config.yaml
n_head: 10
norm: "rmsnorm"
rope_base: 10000.0
init_std_o: 0.0
seq_len: 1024
MLP neurons of a small language model. Each row is named by its layer, matrix (gate and up: input weights; down: output weights) and neuron, and shows model dimensions 16-207. Each number is 128 + 24 x the weight over its row's rms, rounded and kept within 0 to 255. Numbers have three digits each. A neuron's up and down rows have the sign that makes its largest values positive.
A block is one neuron, or neurons of one layer that tend to fire together. After each block is what it responds to, as a language model described it from the Wikipedia text at the highest values.

L4.gate503:123100135121116112119158134105132105170145096180111140135162105111124109084129163132093155116134144090125158082159130130176091098145135138091133134123115138142129099118184144145096121104140110129117130164142131147185137096153087118124133118103064137119134137146123136091112122108113109130139141096136131100121135120153137142129131076156106147151133128126097137102092056141143111103133175172108114105134162101186106139117130128172134133132136135113134162118131102117080089125128134127115079098172121153100136140108200105171138155127182091129132143129096109163161095127125105124
L4.up503:120116136146145095139146153112166102143109113156120106123135129095134102089103132148099148126147166114119147091152127123113124080100110050101117171166103105133138126134166138166099130087121106157149146127114146168178092106134070121124143146137104128119118080116146153121104133125137103117144110092107115102125130120188177154117151065191129132146120117142125131112079106124132176131120165124089122123137173106135069093111069103161164166101123114096099121109107091125123090118098130137098120103130133173128121126094173132159176150154119139108137178100114142157183115111144117139
L4.down503:098134153088090115152146142111118125181120142114141181155149141187114126131134142113127150164084098110117137138117158138073109128131108124102119127082131129116140109120127150121099123158137151092128135128132122118118078129156155143082117143109079167135147139149095123145091177148124142132146115136130153108146107092101153119175133114113165074155111119129102140115098139116139121121120174172136077143165136123156176159118136160127145136129130121109134169131182112138136125155094127077154164162139121144153130126095196089133141109106153095122128106122122104121116096128119106122
L4.gate619:079119163109112107154109107083153115103139132136147135141116115132161119131095115148106125094134088147092118128144129135144123128111101109130107111076104147133099134163111101122129153126134114134149083146108095144141153089102094124132094125146057137140124112112107140106161129135123111123131148101137100129126156118178126145088167128145139154124094120157162121107113153144165114147113163111099129175158138143144138149125091123130105108133105134154085104127086105156140159124114100109103141103097113116148164077128109104135089132142124126163067115088138144115101159158140102097
L4.up619:106175144158112148143082113103138087112131121115110129110142152178105097141131134120080138111109099133133125122085135136163117122167159076119116114127145128113135157117176146144162176128147156162140132108128116140121079128099087125123136117132130109077151111185165129144120110138126081125115137119161090108146117144117167122162141138066153149126172125096154169139108147166157157144157127149164162117077131102159125109136189081075091111130109038131156121113092100108147153130087102124110113109139101133157121092117136159129112140119132142134134098122100139100141133158111136134
L4.down619:123132130119101084144114162137155102071139108092133112108114140150145124133092109108111156117114077133144139158102094122122089078186113136116187157078129133111155150118181138120064190082127169128158094138109141126081170121142136131127149108111101160133093102121135167157135112161159101110125131097177090118135112146117140124136138167075124070101132121130107094142137141134112139172109133119116135097079163129142149145109131103140109168143171148097101115113119119085139120107120081086118106138144102138152091120101149119127113123153128185153130117144120129151109140160139106105
L4.gate772:117122125093105120109168135080173142119118130108081114136159117079134093109117122117183135096154143126092092081143100124125146130080129106136102092162158144113130105115135137144124129128126147130097162133130164140098120141130073180133120132152140150151122136087160139129145165153085160127154116148075112112132159127089102119118085132139097119128129130152150130138132136184130128142140154144137127117124142154126101106164128116115162152134134131144122093137140092109147145110146149114100102135137138081147148103156134099127142120102142115119073151152109118134104155111135151101
L4.up772:148152122119094118137187148137137126142123112148100171103134127124096104164124166127101115136116136118087117177173141118125141118105124107103114141151135094161162103097132130141129154118079100079124110139207133102127117141165126136136096103173076141080121135151128141118105119135118135176126117121103159096134135134129099137144100142098128094141095117130109116117124109123158148156100125121138080114132147082128057123135108125122167174137113107126107153092119132111145128127144154098121127143134154123134131092161129169149134124110177120098096115117119122142120137135150146107
L4.down772:109138118120163130148105092096113165094160109162138123128145104144094138102139153119113140130160125113150071122141162141116125127134115157140120178145166148113098164133148144121022127095128164123114158145110141138141121176142137096148103171090101110145143109141114120156134173148141176163110123142126129142124143140152125111088169160109149107119122106121143149146134131094131187111126126105140095121114104170143155151127141085159115152122143146132152113110139172123111124142122092130122178159117119158093104111112107072128118130074146088146129142138148152165097133154168138112
L4.gate1640:118129135099110125167181133134131158125133127132142125130128118170131128154137112159156134153159140151105137120103082165111087089117150092104129142164153152127104089090138139125114124156082128087130111120130128190153125108108139132124129148157087160097105187126147148115087161089125132129120132160112120112111126097139105110154144118152088095095135130140150153125126118181135120139088173129071125123134162141173154123146154131175138115095120135120101115100125124122121142171132132134136113134113182136133172134123108081139128137145072100140115152102134134132125138170129144074
L4.up1640:131122175122101125165134168162136108102198110130150113116122129119172099167115116101122135136099148113110135096120107126103094122099090125131107151170116105125138131091111134099116110158127137108122152121110134103134149128110141119126119129143105146153091154135110168110090163142091123135104103150144091069126125133169136185126095165125141119129125134155115147134149070146105148106099144149093084092156162130176131078153117126134107110155116146135098133088126156115133135159105130160178097148143162145107154090106127127168117136117137124145105131181087171090086123119134126115
L4.down1640:101055110124125136128111111155141125159168107140121139122112125143113090118104128138127123123132109150165141128110138104149121127147119125127091164129135121138137108086159132123124127193129137100117147165140127116102181092111104135095092162114108191132100163099131151149106139168102147156095142141129110108106125127150109113151172175122137093190147156099153129074093120120109144104097146149100142182115116123114152111131163118130105126112114125108118173141129140133120121105113115102179137112140143120080099105107132125115112116100136137150118154130146142143099135158116134147
Table cell before names. Pipe separators in Wikipedia tables just before a person-name cell, e.g. after a party, rank or number ("Republican |", "1 |"), plus table-starting pipes and line breaks.

L6.gate128:089130092135142111091161162118116099128130100152127150102157138137144124133118147135112129095158121171148142127146155134156125103166136097100109142102117160114134134127149139130103127119135136107123145123124129097157092098131113082111138127156154161097150170123117128116114111128131102105120119152115133168124130103119108096087110122148134145138178129082141105121091084108122138111138153147132137096148138122142109145168094093137136107119152133113154125103141114123150125113117107159161125120142164148137124154109127096123076154132155158125136098082109188126133111096140096077
L6.up128:121125116125113121125134103112108168171094136143136147153142118158063108117148138109162133189138101088170112093117130143135132126118081086088104104133122138177155104130056118121155105130134162175128096132145098113072132138154174125152125157101092129080118122130131062132122131145115169109109131048137103144105141111146127108098116129118108167127158182146159129157145128151157131191156124166120149143129098137085104176108135111172125160137090134112101120135112119123153126134117097140166132119135142143122137141117159094144163169131145138112116172136133116165096129106115092155
L6.down128:157114095126128079104122126122131113107128167142132125129137066124139137126138127101126144108130124117140133136138146152104147112149189126145144114161138121097126119122152127136093112118078150115133181151130112152125123112158125122083172163071096152104177093117134118127146133130142110100110141150124127118112161084148152189092109104160103108132059158145158097122072092145152094106034093154108135091150149124116121149102095129146117104150126113155129132119134123087116085110184114072118152083137125143093122160095193117125129084150143122105131147127101096161160099161112124111
L6.gate606:128132158117127116150147167113082163111152086110092115101113112099105126116169126135122103151152149102147180144141117114128117076164105081131105131124109158131123123126138142120129089104165104148163171129160134147116086127138170115111138090147161119128138109100092117122161117111084109106127129154142175148128111128148153090147086113084159131133165144132118128121143108123133126161121122160138104127119152141119172146147133165106134098088135139118146128100141118117134109112117124155109175157112117167141094134099126140135119120132098145128136142106082139092135106174142141112
L6.up606:125148118114132098186153142121108168121112112119165101155099125115107124103127132142090113105141136152164146118134161143109144107147109086112145129088082139143178144136117155134109116133100111118174111158117132096124104094141126109118149107130147132119117134142107143137140133117084122105124142155142138156111128119153137114113086125103197157122141131125124070142167116140147160147124122194103105111143146175129117155157164096115106121123153111110129128096127109133078057099168119159122159121129153140128121129111153100137104137128132137111112147113087150135126102197165160133
L6.down606:158124174120121081099112156117127190160122127096158135093096165145136116107143111139131122119160184128153106128118133086138133163126119106154113162048146115137136125164123118110151150117164156149106097119124131128106121130131147106166129139110135085121119114140115096123123134118139106170146132073165117167109118105117128113122089132139150132137127140139130114137121109103127137137117128170108112117123135103135154126135121147158159143162124052133135103101131138122106131126133133133187143135127144106115150106137137095098157147128112091113152125117138173167145140145140114102
L6.gate857:092110120135129133153189135123099109127149149153154126118119151113158138138105105107099099132176151153165061166093140169094159129139144116111118093178141148133162094077129111149115109088122120117143095115133133155159126139189095174109165124127134121163113133141117150108153148120138058111164121138127088132085163135109144125112127134114142134132107152093148163150150106096133103144113122124059093144160130102159136164092112155140149133127143094062135125107116116137092117106103116134090075140102135141144109138133150107134156128119095137165130110077111174129139085135136130159
L6.up857:145114084157133149132139138156155106119147156103096149150125102177135113164154064109118123138125146113120142108118094137131145112117111106144115131102143104140123102143088116176085128117165131157102176150103106142152110134138119170123162125160120105156119095127083159147119152137152133156132110131133143138127128130153129184151132121134125140099129126094123128102089155118153147140147145132097149161165111073117138153094144141124123105135106122129157140141135082115100133148121156138106125104106157152169165113150164146134123106086113071110185110154151152151152147151088133088
L6.down857:117117129140105097135123112095135206137154168117114052109135065171125174118123113128146167109112126117126141125146146140117144123106118140102149116035121151118134122149133114118110124148159136133115132116133145135123135105161111154053136146101088127119133111141116138156076142123148127153133116155148111146131147117140148172137093000147127146122120153163113078106084105165112113107135184111139102141119150154119127092146117131082117100161107084143085128125132114104119118129129145113185188141153114130130078123149131127128132112126128119162143093159165091090119131106149110134
L6.gate1576:171136164116149102144182153135125150128118115101128110143112067096150105139089141134143075132157111130138141135150114156191113095067136092091110109155149128137133126144111106115100151165120125097155153149164155094168137141149111141116107128128139130099179162131130105151083128140102112120103120105165158145135147098171105131097142137170125177135125131126131104171093129152101143074101149104098119083135172111157098164098121121115148123118114120108142094112130106134099107111114168160132088118114154107150121143126114122126123108147170195150142116132115152126140146152158137174
L6.up1576:131117136122122119159123123113141167163113115138111111106117090153133127158080154126153091121153126148154129122116128128160110126101088108080107089139139079185165117112128152114095138154188130121144182129151147124169082130152102122084096125139127139079173150112115135126126126122137125121136098150120125157134111120140109155113148144170130135140132135109109101136102137148091150133122131144127103085136138119121114130132101105135131116081140126129113101164139111108110143107167120170127128126171122154140110155132094149108104126122169164136148136154118099115135124152139105139
L6.down1576:150109117087108090110148126131122120169114163148125130107166145146084064167100146137141121144127132141155133136087121105158080101128117143123142198094097140169122104093115138103091139087151108131119143150140125149140117128140110162081145136142104147109114149140114131085111109165111099127099140097114095127132129119104125152169107054158108135131159176115141134090096068129137136076101180135135089093156097116172118141140118130144139148162105102130121136124085115121125180143146133138158099104138159135135111147095156099135136139147114135106134114149132108129089079101125164111
Person name coming next. The last token before a person's name is introduced: role nouns, appositive commas, table pipes, or the name's first piece, e.g. "singer Duffy", "champion, Patrício".

L6.gate161:125162103103130135129130117081130046105117119152102153124118113182153110105130103149118092178138112131143126118119109129152147102134111146173119140199099164095120152147118130124170119123130139126137072101115137120137165132132085095127144099140150136156132127118146119121117170101119128154119112178155161120112095137108175140121138205158143151109140147112149108133131129114147126154157081074151078114084199146134123133195113139126156145116159126177171131156128133143135110127092144100180166106134140137139160080108141105128122134144119142198138139140076125153132153125143113091
L6.up161:116126138168120144123133140121113068146150139078098076139120150113142147154146111107070100172134128077134092140160122096143140114158160139098148128189162184128125126128159124107098140138157141146153136139144157109139132132147140104136151143118123141111089113102117120119140147115161137159102155123154134142158153157123126111119150140113127087141137111098071143178082160153133087146135129142152174109156132153103123126148109133118157151119076100109149114130136147168125105146098125121104151127140155119134131132117135122143111100150135134116103136128129156099168083148130138161
L6.down161:084093124140147103166111130124115028125153117117135178147064158154097114136137127131133134151107107107106116129143142155103084103091042110148148073192120090125113142142146152196109152091111148121145111119124149156107146124131155149147091101154146122130120104089102148111179130107117151096137105155150132150131145135162145132096106160138123166132141113135131107154144128149092161125104139144152126149138180099147107146127125153162123110146136195133113152087127124118163134140125148144134146139155099165099125175121132131130129124153085140115098097125083104157128121142113119152
L6.gate1011:112143074118108102144153161117155074125127106122084107117105092150119132128124126134108085128090089092152106119108090123170106112114143103091123145086168164123175151118100123143110151101113150109129131128118139168124109143140092160142112129102140135156122131136155134143143118123126103150102090143146155131126129084120135089113082164107138116118096142126069147158173150119157181125131187113121105119128134127132133135119147080151124147152163172095097153160112150175114108122171111108131132078133157138159147170082098147143121140149117144099162123098144121136137108137107112142
L6.up1011:120121122157139142142191146135104135177147124100085133121102143190156102078134127114105111127114088113112101132135083151151165155141184106093125132177089156163138122130109120115138132165085146106155086161152168138160131090102099139157118168133091148139165167117126111080130146079098129105128107126116118115138087177150136139142118151134165161106124129172127120153082133127146166087179109123143123111096164110136159115165130123128144162153138127097097103101133132146130144100136155132115167107172171109130105117148149148147148118097130101120086104132143116118154100164123125123
L6.down1011:149092136158137150089110124120105054127127112159152112122105103133151162190083095105150131135138136137077149130108137105116125180110161091129116163092151101105102144141178101095120143071135142129152132079071131125119116095148133114148126111069126129119142123116123141149167146161145107123147129145137091100174116141107145091118096145143126103122154120150138121136156101149080168134119124122097162160134138133085131092095133086153159118116149101133144112169119143132156132115128132203124134124133109128127115136152148125107125130156115142116149136104161102125135154125111121132
L6.gate1420:108080142145170099120098142171143113093103151095119122138165123081089132121165098102139135170124144145111115169123170146166140111123137132121143131130115135150102147157143111150097160141120148157115112084148101150153127118108134145126105149150135104133166141150126148160115128135114157101106116113115167158108121127146111138083130117122132160118098134134115156161129085109173172165163123116145141128094161107134149134121126133118097109108145136124099121130129133110155143127148126106130106115147143114144142111156156127083130143094101118123115078087106132145107179180102096114
L6.up1420:142148158135180119134167131130136083131117124160111121125126148142112114120147146106167120139132153077152126178078112128137129096160117087111142151182154105125129134112150146107111090153121166121116102103176136138148122102128111133141117106127159089123109130136116143143109158105138137129128135120131152163124136167107075117142120125084153107145111166127130120110114093074143121080155137109113125146103148090165132155116123132112145139117094121152121143147154169088090146115116109136141110105138087102144151098188139101137171101151126105114127144138145131124112123129082103147
L6.down1420:133134090139109161066124150109157087122138151130129137106119134133139124141099129140074126104146107140087137127156137139147085129121128132125109120059143119142142132099144113092162124132138114079115115138133126113151123113139148136132109107112105085119124123125071140104148096072160127128162101110110118087113094148119116138088111136142120127117137106143124110156161128164158174174114148109153117163145133143175155096059150148130166144094170133096144105105129158116103115105102125165124142115133112145138075138130167121107163124112124155151110167102083138134111132151132105126
L6.gate1684:094120126108135149127129149138140152155147114119120129126096131114097143074148120164110151110151115119116129126161121111140098106171123126137120153157168123172124130158120108167167170121117138115139124107130146172168080146108133085155163131142147117118096141145124135147135118040113148132140136098105119164130120112181117116168102156133135098084151139148132117151122111103099144170131146119072117137170124076140126127173126121123105116124173146125096154100157085181097097153132104090185137094167112119122087159174172161112109122112126125158116125116118129196128118138126140079
L6.up1684:099113096120132107099169120121126146143142075119110142129097117112112117112146154131132124169117131112166151131164135162178110078128094136114117148091106107127159091133112164123122129128127145087131106095122161155122129149116135117135092129117162153062104100114122128122089124118108136082130181135157111154147141107159092128130142159108139109126140130134088106107135167121156170118155102111146131073084091106178134117173149110079116136134090148152107151132150107148135150128121084118116144097123142154151101100121131160149171118135131137114142105174119114138154146103163118118
L6.down1684:128077146086135131112113162090124101133125152122199118123105165116155168114160157155109091161144105141129195099158138121084085143142154087119103123158135143164143134139145124126127128099093140144148117107107148129109116139176094141133079119135133123137148125172069104148142189128065126155121129111125133126119103104106132102146158129102126126144122116137079110139107158156106119136152096078171137094115162090144107137114151107183104099152119128137104151120130096147126109147099117146128159153110119129076123099125126134155142140119128088123098132139143165157136104150122100145
Comma after sentence subject. Commas right after a sentence's subject noun or name that open an interruption before the verb, e.g. "Hackworth, who", "The poem, penned"; also subject pronouns like it.

L3.gate1656:107121100155095128148101160139130121130093114107140102151155105095082122090113150142171147140157104103151188116120122099099120139167121125098149123087142096129139169098140141116094138071136136087101129135066156165151109120151119161132158123153120184149132113140136122176151148111136117117121091116075135140125148157148127137115138160136087141107106127106137091129110153165114085159128070120120121174164092136122141169107123137123143087104157208104070160162114148152155118156074118114115118154127079106166091116137099142129129143069160120135123125163123116159128134086133154115
L3.up1656:160147159145104144125104129149105129138159112139136143155059094141114113110101154118153147130150130131166138124145108114132113154128129099157181114095165152121144170142118148122162147151120126094123121125124105145122161135119092105112112089130164105115131152152132160112149185072117124120135183159155114138109117118129115092141133148137093107119145179115137104132159128148158155109129139096094112156090110113091129126151134136182141109101096145126170124090134110104139115100137104141157106130122130118109116145182181134156094122136112164176112113143099159125128141110137112125
L3.down1656:093109145135144117127110092154119182137137135096139138144167134110130132129109170120158110139140104138101098102133146145105116127138131107158169087068180137115122109171072082153083115128132104127115097126160155170139156095145097150129117118130147148145167135177119116148127136106128141102108129130111138135119134113129140209128084163139078121139128136103116123096148126127114102138119107153126124132142154130097122155132129125118118130118141108109132172151093134076114146052124078091146123112117103112088160141106129105157138126116112166117121079149086124156121127113131122108
Numeric table cells. Fires on decimal digits after a point and on pipes in statistics tables, e.g. election percentages (16.7, 30.1), curling sheet headers, score grids.